{
  "num_hidden_layers": 19,
  "hidden_size": 160,
  "num_attention_heads": 4,
  "num_key_value_heads": 4,
  "head_dim": 32,
  "intermediate_size": 320,
  "vocab_size": 689,
  "hidden_act": "swiglu",
  "norm": "rmsnorm",
  "norm_place": "pre",
  "norm_eps": 1e-05,
  "positions": "learned+rope",
  "rope_theta": 10000.0,
  "rope_fraction": 1.0,
  "qk_norm": false,
  "attn_scale": 0.177,
  "bias": "none",
  "tie_word_embeddings": false,
  "parallel_block": false,
  "init": "uniform",
  "init_std_qkv": 0.0296,
  "init_std_o": 0.0,
  "init_std_up": 0.0296,
  "init_std_down": 0.0,
  "optimizer": "muon_variant",
  "learning_rate": 0.00658,
  "beta1": 0.9,
  "weight_decay": 0.035,
  "lr_head": 0.00465,
  "max_grad_norm": 1.0,
  "warmup_steps": 200,
  "schedule": "wsd",
  "decay_fraction": 0.794,
  "decay_shape": "pow",
  "final_lr_fraction": 0.05,
  "batch_tokens": 16384,
  "max_seq_len": 768,
  "doc_mask": true,
  "train_tokens": 146100000,
  "max_steps": 8918,
  "dataset": "wikipedia_en"
}
MLP neurons of a small language model. Each row is named by its layer, matrix (gate and up: input weights; down: output weights) and neuron, and shows model dimensions 16-111. Each number is 500 + 40 x the weight over its row's rms, rounded and kept within 0 to 999. Numbers have three digits each. A neuron's up and down rows have the sign that makes its largest values positive.
After each neuron's rows, "fires before" lists the tokens most often just after its 100 highest values on Wikipedia text that the model never trained on.

L16.gate169:496490505507501502504517485540454531476531495514515453490587451515513502524535450543487541487551482511554488534488517550492462475499503547545555539483463502486572592455504461604458498511506508483451478424542523393521577555532545535450538481587524482498515576504524493458501517491473580473
L16.up169:468528457496481484476499500545530527565460510504507479450558497471501547609569458482481540505492555460522429506474511485523449606497432520590545512466472529549504495501509497521474530448453459535520567459457443434485464480485509420509494512492518443539508509397446467518538465490540458470
L16.down169:575521550452528461499525460509468488471499493523529528484515498496499477518399457595520473526517470530599547491482549558493483494494465503428507512519537511498568543481463469488555509538546499450457477550428484474464567498484586581474570559529428449495506512452525482511590480464573485483
fires before: "d", "ad", "v", "c", "g", "id"

L4.gate111:423500502529464467488456513470522412500457510539423538551467446468505497482482448501523497530562500515492507537508459526538519513606463443492541419464476540533520501445474519530510476520453507539529419492452445490498518525499509474490534487521427527541532560483457393482491536508491505509
L4.up111:447468475571390499456526468488506428557428478533457518517513507464486445515514456481500483531543478466509556517520525537480592517568496463501549421451475558540469520448424526513497526494492457524527397506492417536512516502528509471454503481558472500507510520443482460469531550495485502509
L4.down111:434491502532497501472437509446566413580465487514471521536462520426524490461492539447523485486498487548493525527517508560532497531574496436475557417495453524551515481451510499583480529502431474512455432532477466469515506497568456521477615456524516508554524518471445446473513553529490489500
fires before: "\n", "ed", "e", "ing", "ual"

L12.gate285:520439499481510499534592524503528582507492511539545412537510509475505500442583471475545447453472497452488560487493524478587502487499545491510421484455529563558472483463507501481526533529537493512420463415567476478498564495447547568573471556480507523479522586509502499502419481534481535524
L12.up285:513425523509526508533515487561521559490575464465528452461600550512445404456528559480517475492520523479499499523422498478589497458519441522516423512490424548481458596540494500538558491520490455494459530474463495537519535473485542520559394475448518442545545567530510497503485483516482588520
L12.down285:496444470459478512536531445500494526484528461512474481480545541555446512460455509441530613534438551505471541507505520446524580540469476489495496449474432451438426562489528509526549519412583475475512529549507481467528583542461488516465468524535565484474465459488585519425459499439493418482
fires before: ".", " |", ",", " and", "\n", " in"

L3.gate106:513527455528488513535518573519553511496496563447561441546470532581545492444505549534493517533470470485515515473452507540522439506497490518477516470463541515436461512446509365493508543493487543541500517458535509583466490455408537486484527561559498440470536480491484549511518468448497513517
L3.up106:501485421545510512515442510493571532530455536529543440473449474523536477462538522515513523544505465441517490480485505521531496521465496480547496443498529524402551487472560384508586521526526523540493467496604495539449458453418543506503423548547473448520488488522485516534504520529485556469
L3.down106:551520569486402518503481513498468458536527506490508483482504451517508564501557493457444474486498520437517441539550446557478544512565495483463436553563501421537565478478462611551445455514517500427524414489507494466504454579447484456442478475470535529546450526517476463463527533485476522541
fires before: ".", " |", ";", "5", "7", ","

L11.gate221:498525514571555489457489476445444484491564531525455465490562523474498508535523473502489505506506454577497535472535512495529554482484462520601476484466486475482455408535468432498570480531520421480497507487429512498540502519467495466466490522587526427528511480478495508487547501532426484498
L11.up221:519540504539496550485491530488498543504494443486483546542616438459500461545479560481441520462474485531463480401581532545413522451464476415545505432477477411533457527563514511483438500565473491439454504472483472498498543464492579565447516515527456473531461487517457487524558468544521430530
L11.down221:541548458520455585470493473462438477488496564470457463512449484424485543496465517536478626437529554409476572553484503541467517457486465471486454533500457518534517596555481500543517531424501428526451596536489495496505540519456462485524524487496464529491468444498425477542534512431504419561
fires before: ":", " in", "act", " on", "y", " from"

L15.gate106:492476533456498444502489510426547462455565587587456528510457513491450428509487528502508449489520521522530459519486522519463508466465457528521520529443514461478466501489501485518526404438536450519535504511442499435504559456516516481504496482518540497383499451526531516540487563507541569430
L15.up106:515510575456444546502516507408489458517477592510506537462445518483576535466467586491477431459461551467502546492494420540547471552485478555568537489552448507525517510546591484504571510450552440441500490537470505441523515512518474512540490564566503438564508599533525482435449501489519492504
L15.down106:432455538518507570464528477482479515522537474472492525416566494515477524455541465546410486488438493483506408408462467513510503502518490414533520514539575419531547541519447506512502559487460533512513459443507518461442503498520508530536499488539427513484544493545500557544551554477537567469
fires before: "es", "ed", "ate", "ing", "al", "er"

L4.gate215:478487495527492489514532529485545488492488501495465487511424447503549431485511532453489511482550493517486509506476528489476491466489478503558549507504524502462461539555430508546496542511535485489553455524426487434510459515514460510483585510478480443453535487515544406452397538537524585500
L4.up215:520468541542486506476603539465557488518507503485496489491484472443568484467497522453490487508546503486504519510523578484470445436452451506561533543480563494521466520575442526476498515486528512473525458524429487462450474459540516559533589451498464405479505504514488446416429552493512575519
L4.down215:565486462477500479475537481434560526513527501460485500496470457507601470499491502432558470537514502515426465515448500490505507477528445526503531561526514455499520543494452476445503473490469512461534509545500450517504504422470459526561556559470437433508434482537550435451458507458549503492
fires before: "ed", " not", "ent", "ual", "n", "ion"

L11.gate271:438542447518529539530455495532436554550539549488439500478516516523490499505490569487524439499418496528492476433468468577503558531513486443500475469478530520528482435529471559511536513509548517513556530471534470490534420508436566458530491544471550496513417527514511554569489555456510529478
L11.up271:525508597529430515507469513483584489474523514476440457513536519477560567534440511485485522530528462502523534523529499516523482405501460480409424433493579422519535457505537466484491484504446485481445527585496486390521450494473519540549500560492505497463532508541426477490546502578502475501
L11.down271:491543470493469517446552462536552546503462497578497471397503538427507468485478546492538556469505516466477530508463552528538474484524498533443536578537539558506522477489549485503464416472454442539486461532467525457502559511545451526499548522476575488573462512479501475480496462538550496498
fires before: " in", " to", "e", " on", " as", " a"

L5.gate197:494471435505577500467475534484496459453496601531463518516523484525569493521493534510467538452581637499483520465480507493503463512465515518503493533560488510444530514505481493526547498495474538485497472518483405441524513507463480482520511544457488531512546544483607513558507554385500547501
L5.up197:506439494487566482539471483552501510449558506452502576476522432517547578549447493494490560506511571512482514486460531532458453489451549536484526506516537507481578548460586471564628529488523547527518481517463527454405464481529481481502438545455497433549542513611541487506495581518424497546
L5.down197:515553547488453510469524506489497483538406586506479546488476566524520484524474490487527523511507599481517495527572481450493503423581452477474473526492457542483496438435521514593474459457509530497558443507512429497450493504477447456547545484559545487545460432487535536480489487566520526500
fires before: ".", "–", " |", "-"

L14.gate190:518451513511602509591430509476504488515502565437461513578469498499513502447440373600456530513477533474531492551535435469472468568554542437492544550522508470526450409445533452496484544588499527447566390512453477525501517543447494500482519564508552437512504497475495502492481505491507517539
L14.up190:512469435463467430486464503570500467533507546533508468532494528496529434547476532506486482567509477518531549491488485459526543485459541444496468494515552496481566458526516479536508553505444516463493461465458460507480456496478494497511471525426542463586507472566562480505532472617403530489
L14.down190:549566482439516547521444522521473487522477489490453539491428517536467492474508529534432491469484522482509503505451610456490575535546465487511525590533536506520507458492502548504464539468585523498559492528422509657468456520458508423459603487549462495506497471518517478547476466551502491468
fires before: "r", "re", "rom", "ubl", "ass", "os"

L9.gate180:426502547525477488505449445481482418548505493460544484529470583548544482574412472560495566596469468403512499543481488497431471536481443512539541472508403530520522464504484530464462534495498580565582531517589522466547554486492512495523493479442495544554548536522435440485530473576510504499
L9.up180:488515523533496386450490524518549445484496468550533502475500526523495444547512473496542517546488491467510537460527521575565503413509457504480462484522495479542539536450521447541518455482441476428490486562421529537416518547409501538517513537454458479491438583511539559418527483496477509489
L9.down180:458447482513475488491535457519544501538538445475480570474509487619530498523545472540557502512477449473499502555478498532527576514478479540483629491534558553532568521516585491540511521505530509545488511485562521512504537527523532466516553505520496454511578521516530487421496512438516565553
fires before: "\n", " He", " The", "7", " In", "1"

L13.gate23:472526512427542527528489534558530566450484501466508549513558468496455497505547596534499559500491476492565463513542455559501475487512549393453500452598455522519466562516495456474548501496350541542520492479505485485499504574461523503449511501429485501487478534529455480521495535552469506469
L13.up23:483479567504505537493438575519446493487509441491514464526549503490593508517471484397473554536480408507489498436549511505522506440499548521504451481452472448470498562513487514527541493470574550463482462554424499487525547440526505483469482447573467537527462455510533495504480510481525526545
L13.down23:422584381461503549523483524417494466477464518433477498559552537452514520514542479487528428494540462520547465462544569518533449467527494516537536486510500536489555494485432440563538543503518502472485547521482486525514506564518499512475458440484464559500459499547524508453550461472528493410
fires before: "s", "ell", "hen", "oin", "ar", "e"

L3.gate288:521535465468539469499492533567521461489467473539469497509561474468479523535473457505439535513512446551492532509519515507502449530490512552603545476470432515498495503492559439427479472526479564495490502522515506469510519544504478447541516543426464533469387445555514512465525569446459498496
L3.up288:481473456480496506551492523517536477523475463437521442518521497445505475494442538448481507465556507563462603478542509491506459473515445476537474515480479448462447497478464439473508454452452555548501448540474548514523491462486500385489488477482468486481470440547487554466487584463483444453
L3.down288:458546432471445434512557532528499431525499459495509449524529493457450551592482462511502516462533496536436490484545486541475453487476560489579560496525497504519497549485550445462496437527489589491435510524521468539554513521508547447562564520524483502487438502560515553482532566472475465526
fires before: "ear", "ro", "s", "r", "l", "oin"

L11.gate191:499513501463548502525481501490541587456514530512495457522516456434530529447520538454441533428489496479501484447471496521506444496568494563449373478513492524467509462483503495494485465452607543452544505452485519417479580526468512566455387487546552535512452444519498504542497510522530494508
L11.up191:494497492421560512498458545556448492490495565561491484480519451543498476613498552455476571511551449510489495536479537535533536523458482498488495553483494513506467560523491493534482451441471564452476524466431478497447485564566453430528442494532556462505499585483521478514493502569489539486
L11.down191:530509500453497487527463500486511604494489534467493443494532566472439508496491534468460492518540591462452498446400597480509546543545482552481448489549521478495519532574469521431469469484465449395548508465515441494518537489442536504448534560453476490549466462424439467479572459474505488574
fires before: " in", " on", "ul", ",", " at", " with"

L14.gate286:481509565516481429528390545448475505546499504468517432531457463519536413514470498547491455525521491531518493457483566443543503457472482493512543499486518547490428478429522561525550449495443513498511504401454522465481471446564565519512482517484444519433444466465464453480459556488517503447
L14.up286:534535494578443515559492466499440510461484502449496507474542502621527506464500517513504490502435506490452525507508520501521490490447468477530492444467509546492504525446641445592558573529467476464509478517499431474474515557499358560451511550509534497501513551569547475484535471445498478495
L14.down286:478536469528476542429456509465491438542522509513492569456479417577493458576550559470480455537469506461522472441508485486572495493474507432493518531530536528563533470543501505516567527530485532445494510463504528559537443559502563460445471489512518534471577503541531427421565519413502491550
fires before: "ed", "s", "ing", " |"

L15.gate38:510473444520539558480480541529555467531420455402575516547475482537497489547528512496573564488463551504471535463538552483470465522491498501504567511503485558475534515479490580528483474413441525561510467569518494435484566492491514502487417533539577458463421548419472513448498487514555542472
L15.up38:449500488566520424450545428553462464537496484461462476558487489470531509493493539532499490472492510530447506523479531538536460430454514422566488449539489519572544505521593518570510534536469529481545452484499541479463540483474509539551544520510516508533578474507501485461576528582451522440
L15.down38:553642466547478533509526485500509433503470473447551537525508554553554497583512466482477576499431499502498534540533486522531535543510479541515481528493476482462535534517519500551552500495445464563554484473506489537520565532450497480488519538502628449483539526454522537525512497427474496523
fires before: "\n", " The", " A", " W", " I", " In"

L16.gate35:511439560492503544474434457545453508486473474462549427422469505530438516431449535522484514547460445535500502467443415440442472546557506516525465508533523441465462485510584562516462500514497478481450503554455494530396493432525486470555522530521523499466559442520560504538457465527436458556
L16.up35:559429524423426557471556435511543537492547500471465569476501544558543510510507517557487502476477488523513536545544478481473481537475524527539546471511546470506548474520469504519550466483430494507443548429515470463547463514412431518536412510452602539521537536594539546455513489505516455575
L16.down35:483585587494461477461445520465493544525594536481501496437469536493521502495598489505525501551469497504573428487518521489459474498483498465501424463512475480545526520532556488378459482536535488498474509514487493566483475526511476487574527482579526491499510453512538520507551560459433520545
fires before: "p", "t", "re", "r", "il"

L5.gate251:499400497522511497482556529586470508517479524554455461499469520426504495491495567491553492421537466510601474534467464455494510492482538479504491481496408541431510495515478477569509482587482531493459486514436494434577482543489535517517554557450483567494560520551525524508524537509523526474
L5.up251:518511396523492457485528515472500505544481562518457440442591498484594531463534506483433508514469553499509493525491427477492517459549481495528482507502510452463521552491427484471448497460511564576528488489563478394552495432450474469456490468530481574513489460506455518481501554457484537432
L5.down251:507414534503461543527557467536507492528441554457510539520486527510570524523512543553495474511506509544546524528409490497551578542534527505501576501521516456375463530445460531455503535475511512520533438523510443390562550479493481466470526558563530598509473511443418528437514528484474518456
fires before: "s", "st", "c", "d", "v"

L6.gate262:452472399501486502473537537480549517561448528452525579495476479448558499477503481463472481433537494468495476465503527458495490506495419532539549550518550472426446511589519498501409532427498484495510410496598487508456487473522494475511520445543508476491545490513537563476472506515501463427
L6.up262:455489459519531501415474526516568511541537519426538504510497460468515564540471562456473470436497515489491475443503521497525527479463518542512482524545526511469463463576475431526404473486548501528459488485618494563505519513522563475495478520494469473469568349489495541487453544512478473441
L6.down262:486486531555503490454501490501544443509523490553530497509518445474564593574549528504520472509492513491467436522426568541554553492425451543492539457460532505557467580423475513480444476576516511602459534506516537485469490489519520519524496556510532516477502549492496448496515507524546551489
fires before: "ent", "g", "n", "t", "c", "ade"